config.yaml
n_layer: 11
d_model: 224
n_head: 4
n_kv_head: 2
head_dim: 64
d_mlp: 448
vocab_size: 6224
activation: "swiglu"
norm: "rmsnorm"
norm_place: "pre"
norm_eps: 1e-05
positions: "rope"
rope_base: 8730.0
rope_fraction: 1.0
qk_norm: false
attn_scale: 0.125
bias: "qkv"
tie_embeddings: true
parallel_block: false
init: "normal"
init_std_qkv: 0.0464
init_std_o: 0.00989
init_std_up: 0.0464
init_std_down: 0.00989
optimizer: "muon_variant"
lr: 0.0063
beta1: 0.9
weight_decay: 0.0064
lr_head: 0.00375
grad_clip: 0.5
warmup_steps: 200
schedule: "cos"
final_lr_fraction: 0.1
batch_tokens: [16384, 32768, 65536]
seq_len: 256
doc_mask: false
train_tokens: 487600000
steps: 15313
dataset: "wikipedia_en"
MLP neurons of a small language model. Each row is named by its layer, matrix (gate and up: input weights; down: output weights) and neuron, and shows model dimensions 128-223. Each number is 128 + 32 x the weight over its row's rms, rounded and kept within 0 to 255. Numbers have three digits each. A neuron's up and down rows have the sign that makes its largest values positive.
After each neuron's rows, "fires after" lists the tokens most often just before its 100 highest values on Wikipedia text that the model never trained on.

L3.gate113:111106079109124128138147146085128096163132074085167114066160135101131149142155194147151116156160088146095147087192113183111134134118127172130151141123125100119082095141108099149047199134142102136098099171156132118188237177139109104141081112164174104107163117167080148133175107084134093108
L3.up113:159140175142136141151151136108077042118177097103075135133057137081149133118152174152109123188129102133148099128096093168073123152155118118123112137141159084145157129129125067130076126174154123147088093134205203088160102107176107180124153131138102130128139102093111143201177114116091189124
L3.down113:178158170161150144139124144135122098107166122053128135123185094109169145090142111189163159141131158156115097101122151136105144074123156111155102136113136115127137131176093114066161113157112153136095157149140099133117074119150106140178192132116078135085171099106171148153134095129109077120
fires after: " R", " H", "R", "H", " N"

L4.gate241:132128194130151153141073136130145102134079162114084140108123119083148145104182194072138106155147152168155170135157163083147100133095167107132097081135094172164121172124150090130122109143093162151136137150136101170163165134139122086185108162186088121142109087204078168136110117136142126142
L4.up241:163086124067138125121138138152165077129106120119105164107144081062118111089161123132030119120058183147155167129104109070110094096125159123155147124172133149193136149135181096131135085076116179086132134173161084062139103076107084161159052141111171089122094134126212154149129129094115100126
L4.down241:152092167151125109140175099103168132169058130203082135198117130112108126172159159101140117102110127085121198045141091145096162149133113088031154153150090106123113154151151117153140089138081110153057058151146145097137137116124150172134078130167136143162160135125135093155146137106119142119
fires after: " (", " \"", "\n\n", "\n", ".\n\n"

L4.gate373:218134095120112115107107179167129115139197138102102124115085128171149139151167138117109128156088107127101115102135121122124183109094127064120127176141134129118131084189151187118123069092156103184206124189136112130139110158057121160118139112083137160150125116140105109102145092158222139159
L4.up373:128111151063161167083085157129142106113122052083154147082147117092110170142180109121125150150144080191074149121131135085160130109165110097123101153153159043154171120117081130118178122132073159111155077133128122108136150127125095199106183138161086078145117126072196152137135148112176128140
L4.down373:113099085110109123085105103130109134172133133193194091071121104118100146118107097121165117090108103055121142152058147102194107051155119134190166190155153118126184114153182169114162138173157123079122111131159100139130095151169137141202109099145175160116128097121148140062106135162151072112
fires after: " h", " H", " C", " T", " p", " Pl"

L4.gate51:141056141143153189069166104120137126131167117108119136150141123126156170154136105173073089141185126107138085061137086121052112110109141151142127188129170143134131126123017139158130155126103119143134144118124131151138163134169104107185102144116139133164158129152124173078103180137107116052
L4.up51:144121184058181139148138107085143120116134096109179100103133108077127143168126123199129156155148129138123097107150151095060115140110139085120076166136155156105128116114184154142107131052045083106103099177085134128133065080136123121147135084212097146150142140126088103111103159167144148146
L4.down51:135137055109124159140101173153158128139132153095040130083147122119143153120141191192165146130126127112150116112180125106133127142175168129170121146107201135166102077092080121156155146151174077144133131126143119106169130155178068147117125169118099150135117166165123138138122165165155114098
fires after: " P", " D", "|", " B", " H", " S"

L3.gate81:140128153135095126131110131100146070121165169075117104128103173153175103107124153128124076151112064163124148147128154159134125096142144107110109101127109229087091113128134131182097191127142119117080095149131149147104142117086101154118132082151113149109188160132162097096156098148163111153
L3.up81:172084067083112168136098167089052118154164119119115157203163144111122165132081133133084101144083154096115112131137122120087124120122148109103114115105147097170152153163130130163098136157065143136153148136122158146143151189129183087112104117150085111151148131162198140148113104142148166110
L3.down81:100168088141040129060104155085127108166163113142165057097101137109167146125171110136078103133114082161164140123126151194133121124144098149165116144071063186153091131165107093166177159140086140131137112114120133143145080132098143129206162138174125117102148136105158201128200110144116146101
fires after: " S", " s", "S", " Cl", " h"

L5.gate51:105131136099126130139084219163158131153124119171099130120146087118129161115101128147110166125122099143202142058132089100120112158153162117138112105122089175103122148139082164144115093098057110149112078164127081124106123087136149160127177082114099041128133160089123126114142119093107123196
L5.up51:125150135062180112158108106118138183159102099116092123148156146167095106165130125086145174173113105149124159134113106138119123143119146176149169111114094108102104099205110117152068038132126121164117114051128122171111191101134137093088103153152128073169137175170113140097163142146166140139
L5.down51:110061136114140069118102137172089097131085152114121101143105117140161116135181132098096144113086113152105144079159113114121176182120150124108144105134105133155123120106117140139073106075153118189054200119120134127190162104123149052147121131117134110114161160045144121064144154058088107153
fires after: ".", ".\n\n", " E", " (", "\n\n", " \""

L3.gate415:126067108111094122119115136113183145115118097129101097197114106131123157173102152138102122175196105136148134101165111171070130123123194106091168100145137185103161117132150207103112131015141142124128109162137155113139094163080090157135094089132146074167153170119115138110206124092137145169
L3.up415:105138124146120109141145149137114071126149102135113105132121152141093178081144138127147088141116095105125076170125169142070117137172193138153126102182149128155141105111065127142134170175187118069085179109137089186118192102138110100110140132117121146063104122107140172132097141131094119116
L3.down415:142082185095115110174161152105120146117093144123115137117127122184152140090108090140099070116096078144109145150169100160117121167093209176166096121183098104117105100157134155129164171152179139087075109149120120099134180152104075133059191114094127069072140179127160155115081111145139075151
fires after: " B", " b", " A", "R", " R"

L3.gate176:122097103147125074137124108154124137121132111114131144069111118159138153170129082116140086101161148128094092144139150132078063120115097111103160125144104126151146164127164122095171117157107098095155187159132120133115120180083070138168152171122124108129137163110062166111072152125143153152
L3.up176:082183109133102158142139185080151126079131128160105172155156088093125078142158183136125166117100122152143139165085209163114114136085084088175135137174109124171113158168154161140064092212113113146142121129110081103102152083142154102100154143149170111091147079120103164141098134148121164135
L3.down176:097159106137081135090048119088096104140129125189104027129121155100067145149144133146129145060129126095097067204128138102138059109074102116096112132143101160178167116130173150117131155134136089188092099136178039100147144141106110133128135156124086141140200135155124094112143148159102187140
fires after: " (", " \"", " |", "–"

L3.gate96:082126185160157153085148188127132177132148131147122175092149109157170172119074094152102109158129167079171073169167137127097107103106079080143118150119162162143170161111124139148106113094107131099134107149111116144133107068141140085166136124131130062142123029121160158149141131125143102120
L3.up96:083114118068123149100142161088127120131114128108110163119081106095171181054118079139178160152123046113144106111122156144138099110120155114115113151116140113126193136119147153141152114134136113105095094089080124146172122124090172114150144093115161065113151148119126129097166169169101131087
L3.down96:115096128107184121158161168169081150084158108114105177140149090135152191091109079131165135098158150128132103111176129116126131096108161084124093094110098133135177158107087175094099113109099155029173143068101120119169142045133155134159126169093115087172164073171168126104111106154120170142
fires after: " B", " b", " f", " F", " G"

L2.gate54:108099125182124187175108158153152155133182071116123127118145112132170097209159153139081135108103133155081130146086107135142169135120141195121127094094141079170160103120110096180164099154110158120071102161112104119068102129070175166129177157107091121173069152182068159147069180152166138129
L2.up54:101161070182146210153109129106092169076181153086085149152097086094158125126205143097131140091108106137150137148107074103128044128148107126120131138114094123106161162132131156118191098132136199147071066098142154104105150092127136116209159122104071174136116117105113142144142122139091086180
L2.down54:153186144108176099061113129075080115122180118110138121171115117165098103122084093177120161191140127170135146090116087166166091082196164149098115137076132143102109182197118097108096088158137097097156156102168112108151131146083114110135159092151101100097147147127082107149047109117135151121
fires after: "1", "2", "3", "7"

L4.gate175:137134192115074175122140143128094156176118124065105101127120099155150179152100139170090128116161086149152132087169084073138118136125119132093146186128059127113173100171159122174097071184122131191147177123161218175152163140128110139156125119104118175157114099092128130115126150168174142175
L4.up175:126182117045124125097105198163130092119119164123113069143106076129147141082116137112136170133153130106127158096128117147094101129181165132125158116184108124112139098098148161081107162157150098097120185118106139143165197122114118148182069172127083150184202146093174120116134109123151154147
L4.down175:147119091154139157176195108096138101130085110156157115125121124128170127129141171070166110127129149136131149094116130226140168238105166147151113093138154155180095102145104122096083121078146135177151111140123088132125056122090095077113143099137125107102129138176128098147080093104090151112
fires after: " S", " R", " Q", " N", "m", "S"

L3.gate354:215156094108118150095126170147159113150092140112133128138126192042176165130095125141156121180066118119149147102123178140110166127091096123142178161113163118184174129103103082089123109210137134105152083135108136133118167149153166131131108126107103147104134116071075168113065085127138175118
L3.up354:112138127098144102109085116127087126108136074106122109151134110165118154151127068140111118168144117160158098120148088099172121109161123112094153067180135090143162096126210148123174191115143166134085170126161133131141113085107182062135114150106109150103075165079094128140132160106225101116
L3.down354:124120148142121135073114162155090143120141108135112133119151121167065150125089137164113135205091067184160082157150134108156065073208140089156144101091141088176182185132168148144177112115092140157068126123126082099152146098084187079196084102114141123112087136138096136111162154162158193093
fires after: " N", " P", " O", " I", " p", " o"

L3.gate41:130118129169158155149161141176094105094094146147146155160121116104140130121174126193112121104216126126150119158098139108136157062066105179109136176124129091130127078087106107133140154126135094122079111155089142114161159172122093114080131151179190079151133156142154163096125137106098068096
L3.up41:126136115115111134131090158188082137103083085157147150169114106115140135074087156153113177197150150110123133130158128121098149108059118140100109104173119183128112092175104193089143095142170044118123123124096173102160175087120088224091154108171127113079153102110092126140111118140141114131
L3.down41:110066093100121163154131138124108104109179190124103083132191134080115157163075085114135111179103156105183175155146074110150192102106131135120137149147097150173115138114142129113178114169103105079165112119079096146161136166186139120107108137172121148105106124111106106092131174127167083101
fires after: " B", " H", " b", " the", " Ar", " Per"

L3.gate51:143156100111146132138079165123101139169097167137106159132053166085168166120079084176155142118097144145083129099195159144181150103182092147125116130123128111078103071137148121102103144118130038118109113120105130140135155064117148113102157196104148125167137121143100169079133070114096126155
L3.up51:099111115122128077118101113102141126159118155132166140128122086178182130141210134169158100120160150168149110125155152164188146127117123105128153157149099135104092137102123157100103100144119128205170115132100138105140110135087118076108196155127163101085134094098150130100175107166139063106
L3.down51:094113128120111087088112091111147126178106110106103115139163126125156095126063148088148132120156074120159140116098093122081181126097120078152147098139157167178173220133146108066158144111122177117148177201091136116147110176108119123095112170151141140165129071130133103153093111185134110152
fires after: " H", "H", " h", " |\n", " L", " r"

L4.gate231:100102045103122147160127098042173077161125117155111075127126196141154145145077111139127105161071170083117153148110179127164130162132152160128102172111084129103226128183096111215107163072135163140146155127103131095135088145169138116131185106142163077114155137101090112064158137148173106115
L4.up231:081117113136103180071085147145154077109115139114115104115112144097168192071138142077136119119108134082088136162136119107116188163159102164108166166095143110133122093150109097091120154113099133182110139120033148155158164138101118102114098160107111116101124137128099140096156109111099140106
L4.down231:124131132099145169149104133102084105179151099111053201165133127126108175064087128145108191092105114128120121160129119158115118083168122141139145204095142143146163101137148105118104124126194136138082130093088176124090116169042108146176096155135172125143117136119122182157149132126109137147
fires after: " L", "A", " S", "S", " T", " s"

L3.gate385:141088178141128137119121092179121149153118090130127114121101122122115146114132145069138076151107157143162081165149166120133131121111164103130157130113116136108141119175151145138145115037151152112169153108160098135135147159150101092090121156105108123089098139096220132150075089149079186134
L3.up385:118066148162131099072158110128108072131114127127172116101163114118144169104136119109134121126145096165089131083153117078135120128141111117120114132164098101070120094131153140058096117120124103224129130152099148139160108123082093137184132144096109137135186157116108177148063159139098158223
L3.down385:159131131158168171191115146126185066172126140152112115139184128118122170124155133145151125149122073084131129096125094141156109050114138056146149171131107129146149098102126134089205105106157107182209136133137117140147091089110111133076178135140119151134199152121153135096152195140138129115
fires after: " C", " c", ",", "C", ".", "c"

L3.gate73:150115145104103097089108082137105122104127126143147137112175150060150111098121114076160099126112193124130082102178117120073149101121183113157160127189187075127135115084130175107123147138143067098119107140116105143144107122124161085100112087151132080134066094148125126100104091116148133083
L3.up73:111120147077072165104063132135132162157110140126165105104076151135156166181098159097145193130215129158177063115198135176133055074134171151105181098168125148147127058117172163069130123122145144173112134123169078112194131152145142126110179110137092092141128167144158104140116104087122137129
L3.down73:098163146127160160138147127159085186079159096138119163162137096092043136176181086091152142136046131122142169161112144158132057078141064121124146135172165134141125101120116106130140134122149196183074078101098168121138177120099148115074162110149128091162144112077149121136157123116124162102
fires after: ")\n", " P", " Pl", "A", " D", " sp"

L4.gate179:052115189101060093119143094165141158127145123124150134196107139123177101113154079094096162217121154140107146140098112167085137153198147097169134196128111119105181159126133166177129126166155135169117088115144206103095221130115103073112151099140159087095093082146106145135136104115128176140
L4.up179:143113132121057051147080141100165081177160095114108175140090048104071109118152090140144161170144165182178143104121150097088117152164124077093114143136126094104081113093130138148125153137166125129082204057183088091074081132095152089107139125119185173157133048117139112143130155075134131112
L4.down179:166140133190125081192123106148115109131119197146104098112181131061117118133139123068080107165164143080111067063136160109078098174110123163143132158113155080087038199099132128108133121161189095108116130085139095125121084100156124091140175150127186140126127136108144123115154115054075103129
fires after: "\n", ")\n", ";\n", " L"

L4.gate106:163138139123137126163129159087051134092144137123153142093064147132102094145130102156115100135142128162148084079182092122117133107138097078164162135119112079154150130091163125036069127125209183082139139066169095194114199123188156161140107123123156138128153121070131171163170128162110111139
L4.up106:118147195079171072159092109092090114111154132176177180084115047110096162138153136104172066181128110121171143124104137155139083098096140182119146095162080143112101129091144125116183049107056114138131122106135166109127101123088083123154137132076150051180120125105126084111112132117114133177
L4.down106:197150155101104100156185086189150210122146152113163104126131156070150070112079084145134109123183149166048092127121119126118127060157124091124154153108165160132155156067149065085113114116164144153151061092131182153130076116209103138144191121100063157161113147126130161126144103121127100131
fires after: ")\n", "\n", " G", " g"

L4.gate244:139098090108109197095108095175110127156131166135083157126191112143114167127149173192138134152097079163160146072170151122139186118130174137156128085146106126135143082212117149123109086031095095116098130163122115124146140119077095123118147099193124108092146116154084088106219106113135141125
L4.up244:097156107130146089180091106162138158174120104118070113135159144101145127130116173127169130140081108159173150151133065168062037103165164133142147089145099111156105058155106188122140102145120157115143111110136199124116098183119157090157169102149141109114151076114215093125169052093139117139
L4.down244:062112148043091094130156124156104144102135080113134092133161139187110121107073130103142117072093127108147127148104147129092066087153144060057105082101103119160144112190074163140158144154135103138156121157089182101109119145099165160136132115087084150093121094088139152091143157105051144140
fires after: "C", "H", " H", "c", " c", " h"